{
  "n_layer": 12,
  "head_dim": 64,
  "vocab_size": 12239,
  "norm_eps": 1e-06,
  "positions": "learned",
  "qk_norm": false,
  "bias": "none",
  "tie_embeddings": false,
  "init_std_qkv": 0.0356,
  "init_std_o": 0.0356,
  "optimizer": "muon_variant",
  "lr_mult_o": 3.0,
  "final_lr_fraction": 0.1,
  "dataset": "wikipedia_en"
}
MLP neurons of a small language model. Each row is named by its layer, matrix (gate and up: input weights) and neuron, and shows model dimensions 80-143. Each number is 128 + 32 x the weight over its row's rms, rounded and kept within 0 to 255. A neuron's up and down rows have the sign that makes its largest values positive.
Before each neuron's rows, "fires in" lists the words (lower case) most often at its 100 highest values on Wikipedia text that the model never trained on; "fires on" lists the tokens most often at its 100 highest values on Wikipedia text that the model never trained on. A number after a token or word is its count.

fires in: "was" 29, "be" 21, "were" 15, "been" 13, "are" 8, "is" 7
fires on: " was" 29, " were" 15, " is" 8, " are" 8, " has been" 6
L7.gate248 [106 167 139 141 142  59 151 116 122 157 135 146 153  97 139 114  87  93 142  80 184 130 174 189 143  71  86  96  96 124 122 171  59 185 125 145 106 109 122 158 124 113 113 134 129  92  96 155  98  95 106 122 151 215 149 112 129 137 184 139 139 103 137 144]
L7.up248 [179 139 120 111 102  54 184 108 124 112 130 129 136 165 165 146  88 170 169  86 108 130 128 114  33 131  83 119 158 137  73 139 137 159 109 114 165  94 131 124 131 117 145 143 123 142 101 131  99  99 154 150 131 131 158 132 154  80 122 163 137  95 129 137]

fires in: "2020" 27, "2" 15, "2024" 14, "2022" 9, "2023" 7, "2021" 7
fires on: "020" 28, "2" 19, "024" 14, "022" 9, "021" 7, "023" 6
L2.gate572 [144 102  92 114 147  79 169 138 106  76 136 157 117  95 152 145 131  48 136 121 112  93 146 202 134 141 118 158 155 206 130  92 113 144 178 127 142  87 143 159 115 158 117  91 129  79 127 146 136 192 130 152  83 151 141  86  52 124 171 150 118  77  85 157]
L2.up572 [182 123  73  89  67 180  85 127 158 161 111 150 156 100 104  61 130 114 158 142 158 153 151  88  69 139 126 186 121 168 109 162  73 128 155 123 146 158 113 149  71 155 123 143 109 111  83 151 103 145 124 105 116 139 172 132 121 150 140 134  78 119 107 145]

fires in: "and" 58, "the" 32, "or" 4
fires on: ", and" 48, " and the" 12, ", the" 10, ", and the" 8, "s, and" 5, ", or" 4
L6.gate531 [171 100 161 193 118 143 126 127 152 158 146 145 104  85  91 100  85 124  91 123 139 154 129  90 157 121 110  40 163 111 116 122 114 208 110 107 194  98 184 146 118  93 138 138 142  85  98 208 144 116 103 143 146 125 148 162 121 167  92 116 121  90 184 128]
L6.up531 [109 175 111 173 163  90  75 121 126 153 115  59 137 159 135 120 155 154 196 105 159  97 126 118 124  98 128 136 132 118 114 157 201 121 143 137 156  92 110 163 117 144  99  93  52 135 128 170 148 133 161 129  76  89 110 110 115 146  60 114 130  86 108 122]

fires in: "they" 32, "immediately" 5, "and" 5, "recorded" 5, "events" 4, "their" 4
fires on: " they" 22, " They" 10, " immediately" 5, " recorded" 5, " events" 4, "als" 4
L5.gate213 [124 103  90 113 154 105 121 109 216 170 167 167 199 140 170  81 183 124 102 149 170 126 111 142  77  83 165 170 146 115 109 145 124  75  81 152 147 123 132 146 131 146 134  88  85 109 126 139  93  53 206 108 102 138 155 136 137  66 109 119 121 135 102 137]
L5.up213 [124 116  99 142 127 218 134  74 179 102 148 145 168 103 146 142 173  88 134 154  82 107 112 116 137 122 113 103 202 140 154 138  94 157  93 132 108 128 172 142 136 110 159 124 180  89 148  79 145 140 115 138 157  97  83 101 135 158  93  98 220  85 120 170]

fires in: "was" 51, "were" 31, "is" 7, "be" 4
fires on: " were" 17, ", he was" 12, " was" 8, " they were" 5, " He was" 5, " it was" 5
L6.gate369 [184 115 124 126 145 122 108 134 118 166 203 118 203 171 123 103 171 162 147 157  91 114 147 101 110 133 158 103 102 157 151  80 105 166 153 112 123 114  69  71 140  96 147 101 109 179 125 188 150 145 200 184 147 149 161 139 111 113  92 104 106 104 133 111]
L6.up369 [185 131 147  92 118 102 132 149 120 131 144 161 119 149  90 142 144 134 119 133  83 103 159  68 108 128 108 147 126  66  81 124  66 152 131 159 106 134 164 113 143 134 131 176 191 171  71 126  96 114 195 173 104 113 182 142 145 143 157  85 125 138  72 102]

fires in: "that" 63, "which" 12, "it" 8
fires on: " that" 60, " which" 12, " It" 6
L7.gate356 [146 152 148 146 184 142 123 159 159 114 107 107 138 152 140 170 131 129 131 150 163 184 121 140  59 132 108  93 156  65  84 185 137 124 118 124 118 136 116 110  73 131 104 105 179 165  92 156 171  87 166 127  64 148 123 126 132 148  86 108 133 131 158 137]
L7.up356 [114  87 170 166 121 169 119 136 119 167  98 149 151 129 126 182 141 113 115  85 149 149 161 119 119  64 140  68 179 143  91 181  88 108 146 166 150  95 144 130  84  85 151 175 132 107 112  65  99  51 122 160 116 172  73 135 162 117 150  98  85  66 117 133]

fires in: "was" 70, "received" 9, "played" 5, "were" 5
fires on: " was" 23, " It was" 21, " received" 9, " and was" 6, " it was" 6
L2.gate546 [198 149 131 163 106 138 133 160 142 140 143  98 158 144  98 159 116 136 146 130 103  80 111  85 118  87  64 115 114 134 156  93 122 174 147 107 135 102  98  98 179  88 199 151 157  91 170 136  74 138 140  96 149 161  96  93 116  88 172 120 131 137  96 154]
L2.up546 [176  89 136  94 143 160 166 126 105  76 117 113 102 123 118 122 146 131 112  89 126  95 108  40 118  83  74 137 131 112 124 169 166 161 174 115 159 144 142 111 193 181 158 132 144 162 128 183  68 138 126 139 135  86 160 131 103 159 154 172 116 144 102 128]

fires in: "and" 92
fires on: ", and" 61, " and" 7, "s, and" 5, "ing," 4
L6.gate305 [173 123 122 132 179 152  84 116  56 136 132  83 135 167 108 134  76 164 154 169  50 126 151 108 185 157  89  94 102  94 165 113 163 107 122 145 152  77 114 109  68 103 137 119 111 104  80 106  87 148 103 137 110  94 142 116  54 152 103 147  85  51 136 134]
L6.up305 [146 137 170 128 170 157  98  99 142 122 151  97 151 171 195 135 123 163 159 176  60 153 138 112 119 117 111 109 173 108 136 175 173 120 112 127 133 141 133 175  60 145 135 155 105  74  53 154 148  75 147  99  78 105 131 142  76 173 157 115  94  93 120  97]

fires in: "s" 46, "first" 6, "no" 5, "have" 4, "annual" 4
fires on: "'s" 33, "’s" 8, " no" 5, " have" 4, " annual" 4
L6.gate221 [109 115 129 182 125 112 102 151 124 142 167  88 125 145  73 202 138  87 116 138 188 127 131 133 126 179 107 106 135 135  25 154 120 125 165 123  78 122 131 150 175 149 136 185 187 174  42 112  98 141 166 136 136 105 111 106 116 166 139 114 120 147 139 142]
L6.up221 [ 95 113 181  71 122 102 124 130  86 110 134  71 101 145  77  95 141 120 100 141 118 130 144 137  91 163 157  80 121 142 182 127 131  94 144 148 137 152 121 135 144 131  73 127 158 102  97 110 153 101 136 154  94 117 158 157  92 101 120 214 147 156 114 120]

fires in: "which" 42, "that" 11, "what" 7
fires on: ", which" 27, " which" 14, " what" 7, " that" 6, "s that" 5, "ress" 4
L6.gate433 [108 124 166 194 181  96 112 130 112 146  98 120 124 151 151 158 171 142 144 142 119 156 180 102 128  89 129 136 109  89 177 142 100 142  91 167 165 124 114 108  78 115 182  50 159 108 146 155 114  98 108 138 103 124 159  92 140 134 194 137 107 159 190 135]
L6.up433 [100 112 114  91 171 125 135 108 149 174 125 130  89 128 130 183 105 119 118 128 156 147 148 134 117 116 107  98 124 157 161 140  77  95 168 177 121 131 117 195 102 134 133 140 154 155  98 247  47  77 153  89 128 142  82 134  97 166  63 105 103 114 150 138]

fires in: "the" 46, "january" 16, "april" 6, "in" 5, "june" 4, "a" 4
fires on: " in the" 36, " January " 16, " April " 5
L2.gate86 [119  80 150 114 159 184 148  76 100 195 137 119  91 136 145 163 128 170 139 155  98 116 114 123 108 129 162 163 137 135 132  96 172 123 110 125 177 159 127 127 144 165  97 117 128 134 147  98 120 128 155 123 118 140 121 129 116 108 167 130 105 127 119 129]
L2.up86 [117 112 174 151 135 108 145  89 108 164 126 139 100 133 142 111 119 137 129  89 114 112  78 146  78  87 147 132 107 126 126 139 145  99 121 111 144  91 148 111 147 159 107 102 180 159 133 133 145 112  90  72 177 196 143 144  78 122  91 140 206 123  89 130]

fires in: "the" 45, "and" 37
fires on: " and" 30, " and the" 14, " to the" 7, " from the" 6, " in the" 5, " into the" 4
L6.gate569 [110 148 182 146 164 146 151 118 123 132 121 101 123 159 192 199  96 128 142 187 114 149 164 105 136 146  95  94 136 123 152  92 122 113 113  93 169  78 180 152 129 113  86  45 151  80  99 147 145  96 117 156 157  98 149 110  78 164 158 151  71 115 181 160]
L6.up569 [134 163 172 127 171 121 127  68 170 201 194 109 127 150 163 146 166  92 161 133 114 155 191 127 113  87 173 115 105 125 151 128  92  83 109  75 153  64 168 151 108 180  94  72  57  89 103 140 135 100 114 116  94 131 106  94 108 170 170  95  80 117 132 162]

fires in: "not" 65, "t" 10, "without" 9
fires on: " did not" 21, " not" 17, "n't" 10, " was not" 10, " without" 9, " is not" 8
L2.gate235 [101 159 126 132  94 140 141  85 101 112 105 129  92 140 182  91  83 198 133 166 136 161 128  93 103 149 140 129 115 169 114 144 121 160 150 153 121  85 135 123 152 121 157 109 134  69  88  98  85 121 115 126 167 117 124 114 158 101 143 129 110  86 115 154]
L2.up235 [118 156 117 126  87 112 177 161 118 109 143 136 109 117  67 133 135  98 116 120 143  88 138  84  97 132 117  75  92 134 109 117  59 155 103  99 137 112  98  98 174 195 102 136 151 104  94 130 154  74 130  65 130 170 138 176 180  97  94  85 167 167 111 106]

fires in: "which" 51, "that" 14, "most" 5, "body" 4
fires on: ", which" 25, " which" 22, " that" 9, "s that" 4, "-b" 4, " b" 4
L7.gate256 [129 130 121 131 161 176  78 144 136 154 117  65 136 154  80 167 147 103 143 163 112 129 136  36 147 123  92 146 104 130  94 145  91 121  81 141 124 111  89 148 163 104  83 142 128 107 142 157 141 145 130 161 149 185 154 106  92 160 206  77 101 117 182 130]
L7.up256 [141  94 105 138 120  79 151 157 130 167 164  95 138 105  73 177 110 123 158 119  83 181 115  99 137  78  99  94 115 128 128 132 105 108 139 149 184 145 105 149 119 131 135 114  93 110 126 123 136 102  86 132 106 105 130  93 140 110 119  65  91 100 189  89]

fires in: "s" 23, "had" 13, "or" 12, "have" 9
fires on: "'s" 23, " or" 14, " had" 10, " have" 9, " has" 7, " being" 6
L6.gate86 [111 124 130 127  89  79 151  59  59 130 147 159 124  91 157 121  97  84 110 165 182 161 119 162 142  96 126 122 142 178   7 170 112 172 107  69 142 118 131  73 148 129  47  85 147 128 154 163 127 148 126 117  96 131 151 131 135 119 109 156 132 104 158 116]
L6.up86 [125 139 218  86 112 158 158 173 131 127  61 141 159 107 136  93  83 113  72 182 178 118 152 155  82 127  43 186 167 146 151 140 119 166 107 169 109  91 112 136 119 224  87 133 117 126 116 185 137 144  86 138 179 156 147 175 143 136 137 147 156 164  65 121]

fires in: "the" 24, "for" 22, "a" 10, "during" 8, "in" 7, "mid" 6
fires on: " for" 22, " in the" 10, " during" 8, " for a" 6, " mid-" 6, " in " 5
L7.gate2 [164 140 141 123 150 138 118 119 171 146 189 143 105 111 138 109 180 119 122 127  79 180 126 171 158  99 208 147 162 105 131 117 111  87 116 144 157 121 122 118 153 110 120 108 199 115 172 130  64  89 163  69  99  83 119 122  62 153 150 148 183 128 157 116]
L7.up2 [112 108 143 190 109  83 103 168 173 144 203  80  77 111  52 166 139 166  93 160 178 107 177 113 118 140 146 176 118 172 109 113 147 141 129  74 146 191 135  87 130 140  81 158 118 102 114 127  77  91  87  78 110 209 165 141  95 124 218 141 140 148 132 123]

fires in: "was" 44, "is" 14, "a" 6, "in" 4
fires on: " was" 32, " is" 15, " It was" 7, " in " 4, " re" 4
L7.gate332 [212 133  92 127 111 102 121 133 105 114 137 101 159 117 173 137 158  76  84 115 117 127 141 139 132 131  82 121 154 114 180  89 117 137 114 154  74 100 101 105 137 131 165 181 160 180 104 101 121 140 158 106 185 142 130 105 110 179  96 181 181 141 131  98]
L7.up332 [137  94  57 109  76  81 167 130 132 154 168 152 107 113  92  80 135 204 119  70 130 145 134  99 181 131 130  21  58 154 151 169 113 128  88 100 118 109 127 121 136  72 116  35 135 197 127 125  80 112 190 125 153 107 128 138 181 140  91  88 104 135 115 144]

fires in: "was" 97
fires on: " he was" 16, " and was" 14, " it was" 11, ", was" 9, " It was" 7, " He was" 7
L2.gate291 [205 146 117 149 129 100 176 106 148 131 112 164 139 132 141 119 152 123 140  81 119  97 122 119  73 151 145 119  99 167 126 116  68 133  88 124  43  70 110 121 162 116 157 122 175 145 128 154 113 125 146 155 174 135 143 150 113 138  92 165 112 110  91 131]
L2.up291 [184  68 129  88 172 145 135  94  72  92 119 127 149 153 116  96 168 190 131 105  86  80 118  84  87 159 125 126 126 118 106 145  80 123 147 150 125  85 128  69 148  97  80 131 202 160  90 108 114 173 125 171  38 107 134 134 110 127  63 119 115 159  72 123]

fires in: "work" 21, "construction" 10, "development" 8, "presence" 6, "worker" 5
fires on: " work" 27, " construction" 11, " development" 8, " presence" 6
L5.gate238 [125 101 108 106 159 128 123 152  71 178  92 145 135 149 120 123 148 139 131 187 137 163 117  68 118 100 103  81 147 110 145 179 165 116 122 140 192 158 162 152 132 188 104 101  87 145 112 158 115 117 143 172  84 157 114 104 167  99 136 122 102 147  84 144]
L5.up238 [126 168  92 138  85 151 172  95 194 100 173 184 134 115 138 124 109  18 150 127 124  84 135  61  69 120 157 120 125 142 211 114 116 135  95 134 143 143 125 169 124 109 126 139 124 157 176 183 122  73 143 150  96 114 146 124 125 191 145  81  94 126 187  79]